Part of a small language model's weights.
Size: 12 layers, MLP 768 tanh GELU.
Architecture: LayerNorm before each block, rotary positions, biases, tied embeddings.
Training: 301M tokens, 4589 steps.
MLP neurons of a small language model. Each row is named by its layer, matrix (up: input weights; down: output weights) and neuron, and shows model dimensions 144-239. Each number is 128 + 24 x the weight over its row's rms, rounded and kept within 0 to 255.
After each neuron's rows, "fires on" lists the tokens most often at its 100 highest values on Wikipedia text that the model never trained on.

L4.up96 [109  99 150 173 112 133 105 108  99 172  96 133 114 158 149 146 134 125 130 137 111 167 122 133 146 147 116 161 117 138 103 102 125 105 130 123 144 134 119  96 130  68 182 163 120 118  96 111 144 103 114 176 113  87 160 105 113 106 149 160 119 143 153 113 159 118 162 123 153 116  96 145 169 124 135 129  90 121 163 130 130 130 126 123 117 102 146 141 131 135  98 112 107  75 123 125]
L4.down96 [155 107 141 104 136 128 147 171 192 138 116 141 149 119 142 114  93 111 121 158 115 138 180 104  97 106 156 148 160  75 123 156 155 118 130 103 105 136 103 159 117 130 124 133 128 141 118 159 146 151 148 130 121 160  79 127 149 128 173  96 132 116  76 142 107 138 150 117 140 107 114  94 105 113 104 150 144 100 125  94 108 112 148 142 126 111 155 100 132 105 160 139 112 159 136 152]
fires on: " of", ",", "r", "b", "ue"

L7.up231 [144 159  98 101 166 121 114 124 129 146 129 105 147 139 112 177 126 168 108 127  91  84 152 144 117 147 119  93 100 146 113 100  87  95 105 144 137 121 169 161 151 110 139 123 106 117 112 113 113 155 140 115  85  78 107 123 161 126  79 107 121  98 121 115 168 113 117 142 113 189 129 121 138 138  97 142  72  88 173 190 165 109 186 157 102 177 152 130 105 123 149 116 122 137 164 153]
L7.down231 [ 89 148 133 137 147 166 141 131  92 156 112 122 101 124 150 149 136 130 178 174 154 139  81 105  96  98 108 116 101  98 120 123 125 140 151  96 106 195 148 129 133  92 129 147 156 124 130 141 128 127 131 164 127  79 110 138 103  96 130 109 161 115 110 159 100 140 130 168 157 109 129 145 139  98 130 124 132 132  95 126 135 115 131 110 116 125 159 131 150 115 116 103 164 102 133 112]
fires on: " M", "ach", "h", "er"

L4.up434 [130 175 141 141 130 118 160 129 115 145 158 143 115 143  97 113 129  99 136 126 169  93  90 114  87 116 104 103 130 175 101 149 178 116 105 127  77 136  95 112 139 129 152 142 118 142 119 146 138 174  68 115 128 121 144 108 140 113 121 153 136 147 167 180 114 122 117 142  98 158  86  85 133 108 104 102 119 122 107  95 179  84 168 166 120 101 128  91 116 132 113 110  91 144 110 161]
L4.down434 [121 147  89 179 104 149 148 146 126  84 136 103  94 154 153 111 144 134  94 139 126 149 151 127 114 105 107 115 128 112 164 149  86 152 129  98  95 114  99 140 122 164 139 128 136 112 103 142 103 123 144  90  98 118 117 141 119  89 120 130 163 167  74 117 100 118 117 141 144 112 171 157 127 143 108 126 106 177 104 129 171 112 127  84 173  91 101 149  93 100 167 130 152 134 128 120]
fires on: "k", "y", "in", "e", "an", "h"

L8.up730 [113 104 167 157 143 150 121 138 103 119 134 157 127 119 115 156 156 127 122  92 131 139 113 103  98 174  93 122  84 138  98 111 169 148 149 136 150 107 111 115 148 106 109 105 114 132 109 130 125 110  99 102 153  88 129 104 135 137 124 105 181  91 171 122 101 120  89  84 134 102 105  90 139 113 111 158 100 116  99 149 114 141 115 175 137 121 141 113 122 163 151 137 145 134 131 163]
L8.down730 [133 162 143 126  94 120 109 153 177 171 144 133 145  92 121 137 129 127 122 166  98 129 110 114  90 101 140  91 105 137 105 116 142  63 109 101 106 116 144 102 120  95 149  83 119 110 135 188  79 143 150 130 142 109 116  95 149 120 130 147 114 124 112  82 143 141 127 123  97 127 106 125 180 151 130 147  85 109 115 125 157 175 142 107 133 154  91 131 134 150 170 172 126 128 109 114]
fires on: " an", " An", " con", " mon", " sy", "n"

L4.up393 [123 135 142 108 144 147 122 133  78 121 108  96 166 118 134  98 157 150 119 132 134 164  69 138 161 159 143  96 144 158  69 135  88 100 120 126 120 125 103 110 135 143 117 149 179 119 153 129 139 105 149 116 101 137 144 157 119 165 147 131 103 146 135 120 115 144 131  96 141  95 119  96 142 109 150 144 154 122 125 152 120 123  82 114 117 119 117 127 105 175 121 152 121 166 102 123]
L4.down393 [149 117 147 105 119 155 108 105 119 198 125 117 114 112  92 111  80 132  94 132 104 149 141 118  91  81 149 141 128 121 151 140 144 128 106  97 145 137 137 110 122  78 129 143 108 109 109 102 156 155 118 161 117 122 104  95 167 154 126 126 166 124 158  91 149  90 118 157 133  95 146  80  97 168  77 116 102 141 143 113 132  78 128 136 111 128 137 145 136 110 126 127 129 115 179 167]
fires on: " won", "on", "ze", "at", " fin"

L5.up595 [138 106 158 102 118 133 148 146 110 131  77 145 134 133 162 148 139 161 186 141 113 112 113  82 112 124 130 113 108 174 164 149 113 103  97 141 122 134 145 143 148 155 164 118  92 145 139 152 144 176  97 146  98 144 166 122 137  96 125 129 121  99 180 130  96 129 109 105 145 157 148 111 109 153 138 102 121 129 150 126 149 120 119 178 109 154 158 137 125 132 131 106  95 129 110  98]
L5.down595 [155 130 104 111 141 113  95 141 136 121 122 142 132 110  92 152 153 139 108 132 130  72 150 112 140 131 102  86 155 128 131 131 115 179 139 137 161 109 131 134 134 161 134  79 112 148  83 101 134  97 111 122 114 183 140 105 107 155 134 139 134  79 108 144 127 110 153 121 134 148 110 142  98 134 126 166 121 128 111 187 133 158 148 183 159 143 113 175  81 160 119  97 117 120 106 150]
fires on: "g", "anc", "ide", "h", "ant"

L4.up501 [116  88 147 128 120  97 140 138 131 122 100 143 159 191 108 120  96 127 130 141 106  59 111 112 127 110 165 119  98 140 103 135 152 108 141 103 131 111 161 110 129 175 173 160 138 104 111 140 145 151 155  84 143 121 118 150 127 163  85 164 104 137 154 119 136 105 161 129 140 130 190  98 133 152 137  98 119  82 129 121  85 145 121 111 104  75  97  92 143 113 136 107 145 128 114 142]
L4.down501 [128 116 124 123  91 138 130 133 112 146 105 129  81 145 101 125 167 146 156 136 116 159  75 146 183 131 132 155 131 140 157 129 136 168 128 143  86 138 119 139 152 113 104 100 110  84 127  93 136  85 113 139 158 107 165 133 154 142 120 123 133 114 116 149 126 117 114 148 135 164  85 115 127 104 145 127  58 147 146 117 138 137 137 150 143 147 154 116 113 134 144 137  96 176 137 112]
fires on: "l", "el", "ess", "19", "ur", " present"

L8.up533 [ 85  90 123  88 147 127 145 103  87  88 107  81 100 130 148 210 133 123 179 148 159 111 106 146 105 102 116 130 127 139 123 115 128 108 161 174 133  88 104 124 145 142 144 143 152 149 144 118 134 119 148 122 110 127 122 140 107 136 145 156 162 109 137 125 162  92 120 102 107 105 116 135 122 130 132 122 137 133 128 126 117 100 130 114 128 140 140 177  92 104 148 137 125 153 171 128]
L8.down533 [ 90 138 126 187 104 158 167 119 128  96 118 139 139 135 123 128  87 109  90 150 123 110 134 122 139 137  95 139 139 117 107 114 106 132 118  99 116  99 170  99 170 119 131 173  90 101 101 103 113 154 180 104 155 107 147 139 100 109 145 131 136 135  97 145 131 120 144  92 174 136 101 154  95 124 127 114 106 126 142  86 154 126 126  99 123 152  94 111 121 103 140 155 131 113 138 125]
fires on: " football", "er", "ather", "ach", "f", " by"

L5.up75 [103 108 148 144 114 103 137 141  83 146 110 167 153 131 118 136 103 132  87 117 127 139 125 131 134 155 126 157 103 137 160 110 127 146  76 143  93 133 118 122 133  97 158 152 115  99 115 138 127 124 152 151 155 117 137 129 145 115 111  93 134  83 118 111 133 142 173 152 119 168 109 119 100 109 106 148 134 153 124 159 119  84  96 127  96 129 103 132  95 144 115 100 167  85 140 128]
L5.down75 [124 148 141 143 142 132 141 142 166 122 165  78 134 111 143 110 146 123 159 166 144 120 168  88 112  84  96 129 128 113 124 183 110 112  94 156 132 138 114 102  82 133 143 123 155 145 132 131 124 163  93  93  94 145 138 128 116 123 120 153 101 120 140 104 150 149 110 131 138 126 142 128 156 140 148 117 122 140 150  87 124 115 133 123  96 100  93  97 121  68 173 141  90 163 143 170]
fires on: "ed", "ar", "ated", "y", "ort", " and"

L4.up739 [153 155 103 118 155 136 144 139 154 132 100 147 102 133 102 193 138 152 144  97 140 104 113 118 135  94 104 153 106 116 144 129  94  81 107 150 118 142 113 167 105 149 135 113 134 135 154 155  97 153  96 108 102 100 162 115 134 115 112 124 131 159 172 117 113 139 165 103 114 133 136  75 119 159 103 144  99 109 176 149 131 133 126 123 130 110 115 120 105 146 171 113 124 180 111 149]
L4.down739 [114 130 125  87  93 150 120 114 157 138 138 120 185 124 175 142 108 116 118 140 126 115 156 150 149 157 105 143 180 114  83 108 144 138 101 127 146 187 129  86 153 103 164 120 157 132 100 118 162 122 103 110 126 143 154 112 165 140 103 105 156  86 113 145  82 135 112 169 123  92 136 152 146 118 144 202 160 120 128 129 114 122 135 140 123  99 125 115 150 134 129 104 123 104 117 136]
fires on: "g", "he", "h", "2", "er", "ight"

L4.up706 [128 147 120 165 111 107 118 112 113 160 108 130 119 105 105 115 140 139 144 175 117 148 160 100 166 160 133 152 110 117 155 137 143  76 146 149 132 146 115 148 135 153 137 129 119  88 133 148 126  97 169  80 152 118 115  88 118 131 101  79 144 177 119 155 100 107 129 123 114 131 150 114 156 113 112 143 138  93 151 147 147 128 101 106 125 151 125 143 114 202 163 102 152 107 131 145]
L4.down706 [101 102 119 155 151 122 163  90 156 106  95  77 136  88 100 139 147 100 171 139 141 139 186 132  78 108  86  97 148  86 121 115 149 169 120 158 138 140  96 131 124 160 102 129 145 125 117 120 109 129 150 104 148 143 167 116 123 129 141  69 105 126 126 104 106 153 150 164  94 159  87  82 147 127 128  98  72  96 114 114  88  89  86 114 172 126 156 134 107 108 135 108  99 160 159 132]
fires on: "ir", "ail", "el", "ar", "et", "40"

L5.up113 [115 144  97 123  97 120 127 153 171 105 135 124 141 148 140 177 148 138 109 168 140 163 124 121 105 160 150 114 172 145 155 180 159 117  83 172 151  98 157 144 118 107 137  82 139 121 157 149 138 102 144 153  99 120 122 107 101 115 167 105 145  97 139  96 140 142 123 149 158 145 117 102 123 139 119 143 104 155 141  90 127 146 108 130 108 110 146 144 147 172  66 130 123 120  92  73]
L5.down113 [105 109 108 134 128 120 142 148 167 129 113 132 103 106 160 144 112  86 114 111 112 146 119 119 118 107 135 129 125 124 155 125 129  83 147  85 132 189  95 155 119 159 123 129  82 163 143  82 146 125 146  97 173 158 150 134 120 120 123  98 110 167  83  92 112 119  91  89 111 146  83 162 113 113 129 159 110 134 174 156 103 140 105 122 105 127  88 146 139 114 152 136 123  81 120 113]
fires on: "20", "ro", "i", "et", "rib"

L5.up27 [118 112 107 122 121 155 152 164 114 136 153 116 115  91 111 162 138 156 109 143 162 114 145  96 153 149 145 101  76  94 130 168 156 176 133  93 137 101 121 119 130 111 138 123 119 126 162 118 147 117 151 138 111 107 149 141 116 123  89  62 117 112 118  95 153 147 193 151 162 128 135 153 141 133 131 120 134 107  88 148 127 185 111 159 133  73 132 139 118 106 132 132 113 131 125  81]
L5.down27 [118 151 125 139 139  89 137 154 135 144 141 119 132 110 151 143 117  94 103 194 132 107 115 149 179 139 113 123  90 128 161 126 104 132 114 151 114  99 142 148 128 113  99 137 140 143 121 124 114 160  84 140 107 110 115 176 168 145 163  94  88 121 120  74 111 133  72 137  89 157 105 162  98 153 158 132 133 152 142 120 131 116 139 106 144 140 121 123 121 117 171 129  83 124 101 111]
fires on: "ud", "ing", "at", "'", "way", " September"

L5.up428 [114 188 143 128  99 122 110 107 120 113  79  93 138 124 123 158 131 155 171 153 140 147 140 142 118 157 117  90 132 146 138 134 122 138  87 146 144  98 137 158 143 135 128 146 140 109 148 132 123 107 164  68 122 155 114 159 163 148 106  84 147  90 118 129  89 102 134 122 163 139 140 139 143  89  77 143 102 120 126 103 133 151 138  91 155 203 129 144 142 140 102  87 146  83 170 126]
L5.down428 [179 105  90 132  90 113 106 167 126 153 152 158 146 136 141 141 107  97 105 141  99 125 157 115 152 122 151 137  98  94 151 130 142 135 151 172 117 114 112 113 111 154  84 114 157 123 132 125 156 112  82 116 105 156 153 101 142 103  75 160 100 149 140  88 135 135 168 149  88  97 118  98 146 122 124 127 124 107 155  97 106 104 131 127 135 159 103 109 172 119 148  63 112 131  74 151]
fires on: "un", "ort", "il", "port", "t", "d"

L7.up83 [101 157 146 112 147 137 139 142  96 111 118  90 109 185 120 159 109  98 103 103 109 125 134  84 111 111  80 142  93 129 128 157 137 104 111 139 151  97 115  98 156 123 165 130 109 176 119 157 139 140 167 140 144  92  89 103 139 172 162 142 146 127 121 110 136 118 136 143  99 132 111 172 114 146 147 148 178 144 118 180  88 134 153 167 101 122  78 130  97 105 121 143  89 171 130  90]
L7.down83 [161 155 143 141 152 140 150 103 138 154 124 118 129 127 136 113 146 121 140 109 147 144 115 141 144 167  93 174 126 133 172 126 154 135 106 147  91  91 151 138 157 164 138 146  98 132 113  84 135 119 104 119 145 117 146 199 107 136  95 130 120 146 113 151 127 144 119 131 176 140 119 118 153 125  88  86 113 100 128 121 158 144 141 151 142 149 141 122 105 145 136 112 125 125 100  93]
fires on: " to", "n", " by", "er", "ith"

L4.up651 [119 110 166 135 143 129 130 117 138 107 104 110 117 113 147 151 117 102 155  99 125 136 138 150 168 167 135  60 121 147 106 146 168  91 156 120 127 115 105 121 124 155 109 150 140 135 172 104 129  94 136 131 144 107 132 108 145 106 140  99 133  96 143  99 106 111 113 114 106 117 133  76 136 173 119 106 123 121 138 140 138 145 112  68 125 127 150 107 118 148 127 143 132  91 135 138]
L4.down651 [130 147 133 135 125 176 139 100 115  96 118 122 106 128  99 144 117 130 107  80 135 136 128 114 162  81 151 140 107 136 140  62 131 116 117 122 109 155 110 145 117 142 135 106 150 140  99  69 122 178 120 135 152 114 108 115 140 156 105 139 120 107 118 116 105 118 173  88 123  75 167 163 150 117 147 101 114 132 139 109 134 193 148 155 140 147 107 150 143 119 124 156 112 121 106 174]
fires on: "es", "s", "very", " This"

L8.up615 [155 142 139 127 165 145 108 129 140 173 171 147 115 150  79  96 152 131 103 107 152  98 133 116 113 104 150 140 181 132 155 101 127 152 156 120 136  86 106 126 130 136 149 133 103 139 141 171 119 171 122 139  96 104 149 120 110 148 112  93 127 151 130 116 114 127 128 163 112 136 145 128 159 118  95 129 121  76 152 129 173 106 134 111 146 110 124 134 120 113 133 130 142 103 127 122]
L8.down615 [100 119 104 149 144 130 100 147 150  99 143 112 165 115 174 136 136 120 180 127 158 147 121 126 141 146 106 127 140  94 134 131 134  90 132 128 115 114 115  97 131 127 144 137 133 125 110 124 134 121 108 106 111 113 103 123 141  88 116 140 157 102 116 127 100 184 128 180 163 168 124 142 126 126 119 155 124  93 121 122 163 121 121 114 124 139 117 111 108 118 156 125 141  71 114 117]
fires on: " ", "an", "e", " Re", "l", "ot"

L9.up206 [118 138 108 117 159 151 117 148 136 121 154 130 164 148 117 128 142 158 150  70 131 148  79 105 145 141 112 133  97  93 111 117 160 130 116 138 125  97 161 124 119 127 103 131 116  99 124  98 149  75 126 108 152 125  96 109 147 125 119 165 101 103 164 183 154 119 128 120 162 133 103 152 138 127 117 132 144  82 100 124 117 155 134 150 161 147 150 121 120 140 117 128 105 136 133 145]
L9.down206 [137 165 155 137 130 144 135 137 129 134 111 108 112 129  94 117 134 133 134 181 124 120 101 119 113 123 104 135 100 128 145 145 122 148 147  99 128 169  95 160  97  80 119 108 132 115  87 147  98 102 115 146 117 121 159 143 127 100 146 125 139 155 109 124 108 159 111 124 100  97 102 116 112  71 133 122 161 129 126 153 125 129 150 116 127 147  84 154 145 141 106 147 150 141 111  92]
fires on: " an", " n", "n", "th", " ann"

L9.up379 [127 143 124 154 122 174 143 147 120 121 146 125 129 132 122 139 135 145  97  77 162 139  92 113 118 127 111 137 140 135 132 129 160 129 105 131 103  69 139 152 129 121 137 153 133 123 163 129  89 104 132 103  98 141 160  84 113  93 133 116 165 117 149 158 132 162 109 152  93  63 155 134 118 178 150 126 131 129 134 117 160 117 167 102 133 116 134  90  91 159 164  98 160 127 127 113]
L9.down379 [132 143 144 122 171 106 102 108 176 181 112 106 148 123 119 127 140 133 117 108 122 128 140 105  78 154 137 140 121 120  76 128 103 124 143 126 160 124 166 154 156 127 161 145 160 135 130 115 147 157 132  69 136 149 153 131 135 139 113 108 122  92 136 141  88 125 114 147 126 137 159 108 145 113  81 106 108 103 147 124 137 120 117 126 141 114  99 145 118 112 154 142 162 136 148 112]
fires on: " ", " spec"

L9.up638 [177 109 146 110 115  63 149 142 149 150 104 149 155 143 138 129 127 150 152 147 181 141  84 113 125 158 130 125 134 134 148 120 122 137 124 127  89 125 101  99 118 132 157 148  98 126 112 120 115 154 127 134  82 106 116 127  99 165 102 147 167 123 192 119 153 138 125 127 107 110  61 118  93 101 121 133 161 147 153  83 143 140  99 100  90 131 153  59 126 148 162 100  97 106 168 154]
L9.down638 [134 115 100 121 129 106 100 108 123 148 142 139 117 150 108 171 111 171 106  71 160 134 153 146 117 141  88 132 104 157 118 104 160 112 124 120 118  81 156 157 100  97 107 110 165 133 136 137 125 119 124 127 119 142 111 112 118 149 131 129 134 137 163 118 152 131 156 102  77 128 147 146 185  93 110 145 120 124 116 172 124 162 104 109 122 133 160 142 106 123  93 114 122 175 118 104]
fires on: ":", "ed", "ens", "act", "ect", "ent"

L5.up243 [115  99 134 111 156 140  88 125 145 102  92 107 161 156 109 136 137 134 145 127  89  92 158 112 137 121 184 118 129 129 113 149 136 124 129 134 161 132 157 130 154  99 110 149 118 143 123 158 128 128 136 148 122 123 113 124 120 119 117 143 135  85 151 130 181 142 172 120 136 120  96 124 154 109 108 136 123 135 168 110 178 174 132 159  97 122 124  98 156 112 154 119 103 130 127  84]
L5.down243 [ 92  88 133 119 137  98 168 134 157  97 129 142 113  91 182 136 126 117 124  80 151 141  78 141 153 140 152 121 102 100 104 104 146 109 165 146 123 119 145 115 122  90 153 107  96 160  94 111 115 156 123  93 125 133 121 147  71 131 139 106 106 134 128 120 114 153 111 141 111 176 138 125 148  93 150 138 104  90 152 134 145 148 132 165 129 141 122 119 124 111 112 160 117 101 132 120]
fires on: "os", "es", "a", "as", "o"

L4.up422 [166 137 116 109 108  73 151  87 119  90  77 165 165 125 113 121 124 168 123 135 117 155 124 152 199 121 141 119 155  96 116 150 152 111 115  62 152 121 165 125  96 131 158 107 114 119 162 109 140 117 152 138 137 153 140 128 129 128  87 112 111 133 141 142 111 134 158 135 123  98 109 124 131 134 117 116 157 124 132 134 186 193 115 121 151 112 118 131 145 132 149 104 139 131 160 100]
L4.down422 [104 125 110 154 137 133  92 119 127 115 151 159 108  88 131 169 152 143 153 145 107 124  99 123 148 129  91 114 121 129 127 134 103  98 139 108 162 100 122 113 121 112 111 166 144 108 116 141 122 126 146 133  82 167 127  75 124 125 161 116 150 106 112 134  99 150 120 142  88 116 155 120 140 105 109 106 145 144 115 152 101 163 120 133 147 117 156 173 126 111 126  60 139 120 107 116]
fires on: "ed", " pass", "ass", " led", ":", "ied"

L8.up219 [143 114 147 135  83  95 117 142 112 157 122 129 133 137 131 113 113 114 130 133 110 123 151 159 156 137 124 129 166 156 128 120 124 134 114 137 125 151 132 173 158 110 182 186 126 162 103 137 160 142 136 117 104  77 111 127 138 155 110 107 151  83  90 195 125 141 150 155 137 148 158 102 115 128 116 130 108 135 117 133  92 143 158 152  78 151 135 126 117 158 127 153 116 113 155  93]
L8.down219 [135 137 133  98 144 103 165 134  98 120 109 123 142 138 105 147  93 113 119  98 135 130 139  98 102  89 159 143 136  90 124 147 128 122 128 125 108 123  66 128  90 143 120 119 136 112 128 107 134 106 113 113 121 148 135 117 118 143 135 140 142 141 112 124 100 118 166 111  90  99 173 128 121 116 141 136 164 122 123 117 147 147 124 116 102 104 136 143 121  84 156 135 137 150 178 133]
fires on: "-", "al", "ar", "ut", " and", ","

L7.up263 [143 117 156 168 158 121 130 150 124 127  91  84 105 160 144 141 109 168 131 148 115 150 145 148 106  98 118 195 132 142 140 133 128 118 126  92 141 125 184 135 122 136 159 128 113  98 160 172 178 145 169 103 144 133 144  98 140 173 142 179 112 145 150 106 117 133 119 113 140 128 115 112 129 151 100 139 121 151 153 133 117 138 110 142 102 130 120 143 153 118 141 111 145 135 134 145]
L7.down263 [167 104  93 118 144 143 169 104 129 161 150 132 131 160 131 129 130 129 113 129 130 126 127 172 146 149  95 103  86 128 102 136 105 146 110 111 115 148 129 121 145 130 144 124 143  99 130 100 124 132 108 165 140 140 170 108 117  69 108 102 160  99 130 162 111 167 118 155 154  93 103 120 113 108 142  96 146 151 132 106 141 161 115 133 100 131 113 118 115 136  94 123 103 156 106 141]
fires on: "ur", "e", "it", " rel", "el"

L5.up560 [137 120 131 117 108 136 115 109 141 102 164 119 162 151 107 132 121 119 119 134 132 130 106 104 132 158  84 125 156 108 114 117 123 150 162 107 161 152 141 137 118  88 106  59 110 199 105 163 124 124 131 145 122 108 125 129 122 183 117  95 158 126  99 100 157 135 142  99 128 136 101 136  61 115 107 163 107 134 131 134  96  90 115 157 112 130 124 115  80 174  99 141 132 153  97 141]
L5.down560 [157 153 110 122 144 147 166 150 113 127 105  81 103 147 173 113 141 124 130 116 152 117 165 135 132 137 113 160 112 117 107 183 106 148 150 164 131 148 157  79 165 110 135 152 135 125 104 144 168 106 179  79 106 126 126 144 142 138 132 109 152 134 110 110  93 151 188  97 173 123 112 144 120 114 151 136 111  76 157 128 101 166 160 128 171 116 114 120 166  97 115 119  99  87 117 132]
fires on: "u", "et", " high", "le", " me"

L4.up427 [104 146 136 102 131 140 122 121 147 140 112 173 151 105 126 168 133 156 109 149 120 100 139 110  89 156 103 118 151  99 167 143 153  98 151 112 119 124 149 129 105  66 162  91 148 136 160 161 109 101 106 137 133 114 121 113 115 163  99  97 130  91 140 175 141 136 123 106 132 129 157  84 123 137  89 120 151 104 101  94  99 125 146 113 140 136 136 103 122 120 105 105 109 146 116 145]
L4.down427 [ 72 110 103 143 136 102 145 128 109 129 143 108 143 107 127 115 140  95  88 179 112 155 124 143 124 133 136 130 107 138  96 153 120 114 118 112 101 126 147 106 110 105 165 143 129 132 121 141 144 136 140 121 135 154 104 119 151 139 154 139 165 153  92 118 116 114 142 129 151 118  79 144  79 120 139 143  94 119 175 147 118 107 166 114 155 157  96  91 126 147 148  88 119 140 158  88]
fires on: "em", "le", "et", "ir", "ing", "20"

L9.up616 [168 134 112 127 139 164 134 145 143 131 150 136 118 162 100 120 102 121 117 130 116 116  98  73 159 118 134 133 164 114 155 137  97 137 104 143 126 137 120 118 137 162  99 149 124  92 109 143 109  97 123 122  86 117 156 138 130 100 143 105 160 130 132 150 169 140 115 124 133  84 133 131 121 151 144 173 114 129 134 102 159 131 160 140 141  95 123  97 119 145 104 125 161 151 156 151]
L9.down616 [148 161 132  99 109 100 138 104 159 131 151 160 112 169 151  98 123 185 134 147 118 107 110 122 124 158 131 120 153 139 160 113 172 118 182 139 106 118 136 162 146  87 191 150 167 139 122 112 121 157 172 113 115 118 127 155  92  83 117 204 128 104 138 129 127 143 100 104 135 156 113 148 132 118 112 118 130 144 158 168 135 164 162 149 131 117 123  93 141 104 150 103 151 160 153 101]
fires on: " ", " G", " w", " Cor", " |", ";"

L9.up5 [112 114 117 142 133 122 135 129 107 127 100 122  98 153 151 154  49 134 139  93 102  93 149 140 162  93  92 124 144 162 115 143 146 146 117 146  91 158 168 140 121 171 146 123  88 130 140 139  86 115 103 136 154 104 151 133 132 146 149  99 171 130 162  89 127  86 154  93 100 145 127 127 126 140 141 120 149 120 101 108 127 132 151 115 100 106 125 160  83 135  87  65 164  80 141 148]
L9.down5 [104 151 156  78 159 129 168 127 112 126 129 109 126 107 137 136 123 130 150 112 136 154 135 181 137 109 156 123 101 138  87 132 139  84  88 119 146 141  96 147 128 151 144 115 122 121 105 112 142 124 149 151 114 173 129 132 107 102 129 129 132  94 154 116 135 166 166 128 104 166  97 155 145 128 154 100  99 132 149 125 127  91 128 178 127 142 103 138 146  82  99 143 102 131  93 142]
fires on: "s", "ig", "-", " out", "it", "es"

L9.up504 [117 137 155 158 160  96 115 141 150 151 127 152 149 124 118 156 144 131 113 110 153 139 161  79 127  85 105 142 148 138 154  98 104 115 164 152 159 136 139 178 121 100  94 113 148  90  91 130 147 186 192 111 103 110 121 112  93 150 191 112 146 109 124 120 121 112 119 126 124  97 137  95 116 138 119 125 114 111 148 103 139 138 104 120 137  59 142 130 156 121 123 112 146 125 131 137]
L9.down504 [170 104 158 172 129 146 102 118 129  94 119 128 121  85 151 102  95 147 123 154 118 135 136 130 135 160 120 144 121 114 129 117 127 112 137 140 112 145 123 141  98  95  76 171 106 101 154 112 110  61 107 178  96 142 110 158 131 165  68 100 160 138 163 126 130 106 118 125 114 158 136 148 125 122 134 121 145 120 141 110 124 164 122 105 162 141 140 137 152 136 123 177 147 110 146 142]
fires on: " C", " Sw", " located", " He", " served"

L9.up253 [167 131 112 120 118 181 138 100  97 111 139 143 108 144 157 135 107 112 144 113 127 126 126 155 107 153 144 173 157 142 140 132 130 128 154 152 156  70 152 131 109 140 125 177 131 131 131  99 134 114 143 137 127  83 120 163  83 112 111 135 137 161  83  99 171 171 107 111 121 116 114 172 123 128 133 103 154 127 100 148 103  87 121 146 150 118 161 108 108 110 118 105 149  98 121 123]
L9.down253 [103 136 137 102 146 114 135 129 128 159 109 107 153  79 116 105 122 154 134 131 142 100 133 139 111 127 116 101 112 152 117  95 129 152 129 144  88 166 192 145 124 110 174 101 185 158 150 137 129 130 129 108 132 123 109 126 146 116 136 134 106 102 145 168  98 135 120 119 146 150 143 133 153 144  84 164 107 106 158 116 142 126 104 103 138 180  79 159 163 146 154 136 112 105 141 127]
fires on: " ", " -", " –", "l"

L5.up234 [109 151 162 102 147 113  94 146 110 123 135 115 128 167 131 163 119 157 126 179 145 141 145 141 145 149 152 166 118 105  85 142  98 121 144 132 138 165 135 118 109 127 130  89 150 113 150 148  97  97 133 146 120 149 119 135 105 107 106 122 111 105 142 137 138  91 141 140 153 117 133 120  94  78  78 146 116 120 158 131 137 136 169 177 134 147 132 160 150  90 123 156 132 127 125 127]
L5.down234 [110  93 135 126  90 134 141  99 124 152  92 102 134 109 133 154 109 124 135 105 165 161 143 148 163 163 109 160 115 143 140 122 184 115 149 100 108 128 143 115 152  91 159 134 102  91 137 162 115 177 129  77 164 127 169 115 131  94 151 118 106 158 112 141 130 142 146 130 124 181  91 126 153 112 113 163 136 152  97 144  75 139 120 138 108 173 110  84 129 143 118  82 135 115 127 181]
fires on: "o", "es", "ords", "ange"

L5.up226 [131 110 129 148 147 148 128 116  99  98 113  99 121 151 124 167 104 126 180 125 146  99 144  90 102 139 112 161 118 127  77 136  99 103 105 142  99 103 142 116 122 131 129 166 153 126 177 161 163 122  86 118  99 160  85 102  91 153 174 151 137 137 116 119 135 124 177 137 150 153 167 153 114 155  85 139 127 148 100 114 115 139 121 164 129 126 122 118 130 118 108 120  64 161 121  83]
L5.down226 [ 82 111 130 169 124 114 124 111 144  88 127 103  90 138 136  80 173 153 118 155 171 115 113 109 157 135 127 135 120 136 113 161 111 125 153 121 118 118  94 115 158 134  89 156 103 119 132 159 103 126  95  77 156  67 175 149 100 157 122 170 118 140 164  75 115 125 155 143 122 133 140 121 111 125  99 174 123 104  84 161 134 170 121 146 126  92 137  81 143 116 142 127 159  99 140 133]
fires on: "er", "or", "n", " as", " until", "ars"